Weights of a small GPT-style language model, trained from scratch on English Wikipedia.
Size: 10 layers, 11 heads of 64, MLP 2816 tanh GELU, vocabulary 8192, 66.1M parameters.
MLP neurons of a small language model. Each row is named by its layer, matrix (up: input weights) and neuron, and shows model dimensions 128-383. Each number is 500 + 40 x the weight over its row's rms, rounded and kept within 0 to 999. Numbers have three digits each.
After each neuron's rows, "fires on" lists the tokens most often at its 100 highest values on Wikipedia text that the model never trained on.

L6.up2387:406524493485464519503494513475493520567571478491474427521498449446529451502556607516502475444554559437442491494456447546551470526533458499464421464441518438492502549526593467536509565452554515515500481486547505424490508548493513539483484532540458472465478477438424570483517570460490446513459524472466512500496613465409621534531470471509554507456554581507463444533473526497522451568527457491536424488463508505565488543543512455456578503485568526501477499477550428565437537592565580451481550496536476461584480523450448578584504491488485478532507482500518514530468529464455457495435506461525454502456529515561436509509465531465535493588568511492469417518521533532533484549503471472536513509462513509522542543481472517546448449593479503508463487525489527437503493519469520
fires on: "s", " of", " a"

L6.up2538:498448510467595469600552479437526563426534541523502483468533539542505509512516542457478520479518542453391532469497523562511514531540463530409528492422543396513544407519455473508475487484534541480541551463489558448447457501577457573508509480458504578499573436490531483474493516504405478535436438512501464486529496570429440502530542531482509550469442632486475513507532524480480545542513465411595485545530470556488485499502523487469483505468528514467473525519523555480511479554580482485520458502483502521536535567496478522505481411563529566477442390500506526421487539492580548471461527460426452549502477526449516463506468440551519518513549564530505524400468508467536492604508502424475505488514509448504467504556566485533503527526561595430518492580513504505449431465469418
fires on: " in", " /", " (", " the"

L6.up1300:518488507524449517481436497556498499476538437529485467546448584520465528443524605427497463424539535487419488469541474487471507538552538527437481484398515494482468439537485442521514490508499500427507547404580458524521404532462469535467511550518438498526506558488541489501496548498523479516492520539495440576483506473445530558543526493487522534539545473496462472535487508535524465456537504486547439479459545501470440522438498438528558468489557545508508463514532458463490439514554496459514534455538505546500575508594507481505509472463515476514533487448443521539555551539456457538486537463502460521484472533550524500464540491443493484619456443555471510530557474577439403524551536530469551419560531491495548433434526490489499534550478536551527462491455473542477437501507553
fires on: " and", " his", " the", " of", " in"

L6.up299:512543575527490520513488512522431458496507468463515546465452492401466491518476602467535497422530505446465486469508474456493456509450483562418551446580494450455481564590528419477560463455552471456496516475556457554544508502526527514483484544564489521480513523543557553601554556438443515464503511586463509519502489468469531500529447485547518534499474548444480523562469525482508534495482487470458457473458482501445459526494486466479523489524429516533472562457543436545464485500515515472520504514425423530547477477462482494514533505464451531514445495526503650506569525489489539502486473494508510556466472490468538463523454452545519519566503468452533385462577504526509539530484467526504439504530590454557509439518512466483469518523497564543491531478538532514625510464524483
fires on: " |", "|", " with", " to", " of", " as"

L6.up786:517502498557441511561471495521550484468505486520479546541508441519426491481472562483497538491531479510588486491515544559485454494516474505522534495489548562515443489488524457438513447507460581510526461498472475510544491507561488445592479486495469480463511496561549465492484497465426593548505503497565448484540510393393570470494509512498474503515491571519504471473422561475492473489468479494489519509466522555488594554551453401527474489504542519530542398516491553496517494505513485616508495458521440503515494537485511520571483441478508527511451543496438543513456492449518481506409544478519509508517485430432553521450529549499517581502488515469540444531478578501445574561481520483553480553530538452476565485528509502468532453465435552551511502526521503465537473515481438
fires on: " in", " of", " at", " for", " after"

L6.up366:450578469535454494448485478475473513438535469539468526517459491523539510453538627456514482538494508514499475574569425510476531523546430577515565509493513546478575423554530504535541499385562533464499575515529536472551577501506491543522523458528442504483416497474571506545535549478484509513467469530515545490490557509406609461499510451479479453498439521469508453531484505480501437522436535483559466441547506454596517473514477475542503416504578531435463484609479457533502494518478508486475559465475503490472558500449525486593527490510485457526528527493457503419452462508522500472486526496537536466529478460485500507424540531552542531522468452470507482455523512411482534524444455490469448507549523494517542437428447432522587458499467523584523480556533577526502533551501501
fires on: "\n", "\n\n", " k", "'", " g", " th"

L6.up2064:526515460501444466477430519474512500518489536470470500598544599555531505444559566483466537529508513530513566480533473512488474521464496592465523472493560550498500537495497529520498559501507439454515452507535561478494573437512511504527541474470459455477528478525528521494452500456479508545509400545502498578475461436426529492456454569550461503520513478544508566461441527486436498495465444535527471475524498536480521522499544390500523415452559444476423477516542502432494472469550491408504541479509504513475514523521476568585489470476515520509526501510517554457545467431612549504495579511476505483459469474490523514452549474454533504547482478483478574395466547483482464586535512459544504478513531474415607423473474476517595472563498517513532478545491567566483518473491478
fires on: " in", " with", " at", " without", " under", " via"

L6.up865:503482450479439527555507479498525460537499499476489521567483489569478548531599499547519460533527515474519480469553435486442525430542530505489533481486457538462495481483475489524446493452504482454424523470496488412539493491497453526555533562487492468513489495464547526498519534490481512467528540564505522516515501471466533535482455519501444510562535432563520419512547503493501481560520546420605451450471544475506496509503505506488521487416503570532444515501471486493458503413467489556549500488508563477462473502504475526525484518559517488462517532525497482460467490515485427476511504486478470496449463479517534433506479458476544464410509498548529453494538440430508479508445512485483511527545598516449553413497453587482533512462497501485523501446524533548502515500467467
fires on: "A", "B", "W", "T", "R", "D"

L6.up640:548505510526516471547449466469521501471511515464488482582470466443538492487583550468472504457473468485553528478467518451486450498502488486519503426585507513482542544435518509499501502527477531516499434499535527392474463445487548538463460590560479409519470508468517520497523543545515596511473504591503411532523479509501501467526513534493494493514493491456508499516479533467482444394444573549445553501524472503515484498554485459499505470483491487488527448434473509485482502365478452544471512508525558478524469571465464458561495453491490513487421482505444501541448451498522556507491438474538500522511422468490518559495460515515541544468456478485481536481608574453524406530497449531491484426540549497492467469557432509467539486493533482487522511629518541525503494499430466
fires on: ")", " to", ",", " she", " She"

L6.up1966:622482519506433441573534467524515490424518509425455489536445454437413470528584550472502457510437507511492468428558518463485510561461530564508518506469533569448512537474525460480526587569467515469489448513502531440505481438478551574504496514523522426454444520518475449552562526507485474449503529538498453529533498465428489565483538494525513439488473546460499474504538505483505479463480560549514538500489448495482521520498481516466475486504581527506471521432514484482517469448507524489540554492568545560565511480478412478613495490516527457528461488517457497411425498552468511507466539468531530469511457446470555587443451506554586459537462517518536483458552523514463458515538494550493392469512526478474553573540515508459518436471482502498479537509536518492573468491491492
fires on: " to", " would", ",", " not", "t", "to"

L6.up755:511517506547464556479510446465553552522449462483591524462486488424559487536548415493544503472457503467517497519572426438491484503513474537531517505573495462481520458514521458541501536475545468505461512570569527484528490467523469397493536528515455553501516546478527448503509516442409500539522467541530454541515532549472542466482566531538542550479463532455572510451496480553461519521461545525491487502494508537481458545506499537635547526455536522548506552455502572471496495399533490440535521511546466514540351584548448496532470431508478491437467503521511481516489506455531536482427555492505499499522513503493453490556474470449511528492491429505484484506479462475453515527528507537417461517551481482499476539476437559492489468575576480507504538498556487563488514488523500
fires on: " (", ".", ",", "—"

L6.up542:474497515549499456518468406471452536536507437461453479498431557464484460475544434542484597523475513574520497428512551579495476528482432497447476482570501491530476495511481443493497535537568471536539556470489540488541483515514530496513502548504520568425451518535590562535475479538474547639543527602476490483424541570480475546506514436483496495513440552549472538510470532543431392477446513477525442524438519507470504534539555491466395464472479546516540530453487501520561450530560541485520479527419469453542553447499540479482497490465461532488460459467505504526520577431486486482445441517467455540477405509492514420492538550496473562552520460521438496528495550504465533525470461509571508452456481567514479437556503497526437494439483566583554526561482480497507470484530521
fires on: ":", " the", " at", " from", " on", " in"

L6.up869:502564545544502488527505429462544614438499511481521511465498488503467502496469448521490548460561522477516518485530483579505477469483488488523521501421488602428449552482537490509596446465526555512455520495531537492572495479524449522518448513568470496536504490527515490510498490487530537472552482478500583477510485509481549504490460492502478503490449508493571514471499470550469433463498548556500475450497560484501454544567441497509537466485462525459508440514464531466524434494591455534464509539463497538474580439523488479570458467497539525464515584493565524504596501520472566447537538461517476489571475534541466600499498486574509511527507472540557547524509543492495430460522527550580577449563444549445536466523531523551503566457549558562510567516433475503581542449443474
fires on: " |", "gu", " Gu", " cu", " (", " gu"

L6.up96:558503503493461543513508465566565563539501459426528514459522503588463434493527536558539468433524507463435510535502471513442462486491462503486514474590577522465507513500491436460473504485513526485485444521553507531545502567483520510440487520490468503565483509468523513442524533541481429510495413458493438615525594496441574512470482446639528494482468507528496459543491522493442537555550522473465480563507531500414500493506529506407574553427501464530455491509501456489474507498490471589485483512518502458511472567473478447475452499521476470473468542564514438550521502417432542490475563510450562553495461528468480539473472495496477558472493497534508456521495402517475579600559540545473527529416471449465513542538530540413506460510507460514519494487528418473480541508555535
fires on: ".", "er", " film", ","

L6.up772:503488485449512386508487488494499590544529461455559515492499480517498505463522531495449486519418503544444503451494421531502495524517528521468427480483544476507523482520494442494523511520477509572595484476488475498507474553497496513565553495486438489441472558428516507562513547500472472576524476530546480433473522487494513541527498507429486496539498535526454539496515537531492434506458534553492542532466426478451556479572504487419509475466526511465498412473560517470488427525588475509507495520493527558589502501516474425490388483483530492509511560479521580501625449499419456477430614475420471479533520497461451461484563516529485484514537546490446427535543537469467530556508545507515502475551485519565543474423524495432405440480495480549529470466469517442488550535463496
fires on: " the", " left", " top", " of", " on"

L6.up1581:553544585551479528486429524523461479550582514500528597538516468492525423481532472495549507445545530453496525528526446449455480560583559503510546521389503488500559463547560486541554441563529504594439453506454473514520496565472500496526519523490468478469579517548555450517451485511465514467480578512481443511563571520447584530499429486437490501519492529496509494561508498526517479506502547571591539417578486503473455484537448476487524492519533511526496509534581476505455501509550523502521498464533457489553474452434462520557483504519477442528574523530526562484468456479448482517535463458494470512446435502470539505426495400547468532512552488499487498491519476527434532567547544526486400499450531511472491472460431466455481445535489493518518465516459497460504462532558545
fires on: ",", " and", " The", " This", " of", " have"

L6.up1866:446518468546469480494554436523519572541372451520494479512557487473427458451470488452492523508476540511413566448462476509481464454519531627463448505537458465457488417501515499456543476441506465488557446477463484545535490535492529488542476524512465504562495561506572573484505480474461562507496483488500453552537522501533507493567473493552471492548460515577517467551522561534453590514535436460510527537446494518523447463460524511527576525522533499505462366415535458515502455454459509507491548577552423487471517559509531544475490576519520506522473539547516503499450455497539518516488486532454451448516427490460486466402546496513482514468544466509499421493435533480469517519538531476481486494493484526468597515559444456531491467559572433526453537407531492576517470557568471
fires on: ".", ",", "il", " but"

L6.up815:497526530559442455592488521546479555508399503505524543492506483551560541557553478512521478527438537450490526556509522546406425451555502469453490490555487459485484418444494502419469515542470538434521498499441559443527495450522435578558475492519449538451508523503477483469515553519540511570504495462458466490519535473401417529565526515476524478503509608527472585539502460517485485456560523486545409528495483492583536514412475532494530532448485492537507494514509503473522440522559512467483423512507484602515530512511501506492519515613451500534505512506508485494489543490546458514519516504541470468512479498463510554600516473496449471496524526502531518456500504519475500484411545455449433447510477498468508502547520529485518512522458477446546522522537519538452554481525515
fires on: ",", " in", " (", " |", "es"

L6.up2110:416505572455432538526528460531558491544528476501505485507500497569426502484574587527513482548496477504519471471510438529376486496550425547507447487491528510508505441553549568514464501471567552445435464558538555441533472483401471483520535547582479498492456505471456510487549544525534522435532474582478536457491551515435535523508497558518445516487447560554504469496521487476438412522523420434437469465461509413585496503458474544450551516391515483528472496545502489506445507538473504556529507498545507506488491474500450488479540467535400480488487494465482508445452520471498552474502459487497497511455534482517531416469454499470568460492475448529501519539548428433513495503439462474481496460549543529526457460487471520475497546448493524502568492475499512557509490493516487
fires on: "K", "T", " g", "W", " k", "G"

L6.up2316:466507476561434513545528512494501581499545465528500410566502551533503512509479478468441489520524519475517524504498469496525518508479502511496552520494561507604516565620456512493453471452488491518534501542459439499571528544518471440500489506510538517464523559514508552536450434490488522555484573550426474466556496492526443561484501516511499526529545480484539490473478532543498397547474496527543451510469533499494502552504537433512457480462493459555515509522553471470513526512514527549567498475504509432452534484488475463455494514440458517572515493494411505501470485478458497547440500490465501575518463470512640441475451525482466520480559556483444470465548534471499550447425538566561430475481530438574462449586495589444544520560488526548433510490500468513505501456462549
fires on: " in", " for", " from", " |", " against", " at"

L6.up12:474499513555479494536413467512494484524483415516471538457473482522430531491528513507498434516569480548471530438553490459481497487438492545513496545479467518550512525474523482551494513527471554506565498509547507466571534536536482472512535450535474522411537438543527488452492512500487454513518467579461461479516500568478445491551541441454510505517491422513463528500485453510493431565498480515487502522527565515509452538470500462470493410464491576455514513561497488498570433537539517510493531549446510437469501473544452480519453496527420509423464532521489549482525399503457502429445432526491459543479509551477508537464508468518500476503569495538430479527490479503541553452469528452556521438531445493534518541509548508523530574500489564524455489555452448615559450498536449
fires on: " in", " at", " In", " a", " U", " al"

L6.up2515:486500444540465421530456466463474535444456503429537551529466495484438501510505474516483531475473521445529515407493455542470441464465503512462525508483499551473467508514491474481556438488544476514515431541479515463526476577510531592532533519520429477529468537489500522468491498492502574530419454487470456451519483513510451552523415519471539539504524605570474544436468470534499438451545527502552553476484575463523510536489507449543593445475504439524476481511460537475488445433455493476513563484513448531520487515493390507519500470548492540486432601524548520540456493514551544482454580544502491456534486535478483465439472478469552465473512491511543448511552502470545478508497569505479490409526554469495495541483465443545439484509494531502506517506545542535546496507480435
fires on: " She", ",", " she", " He", "She", " he"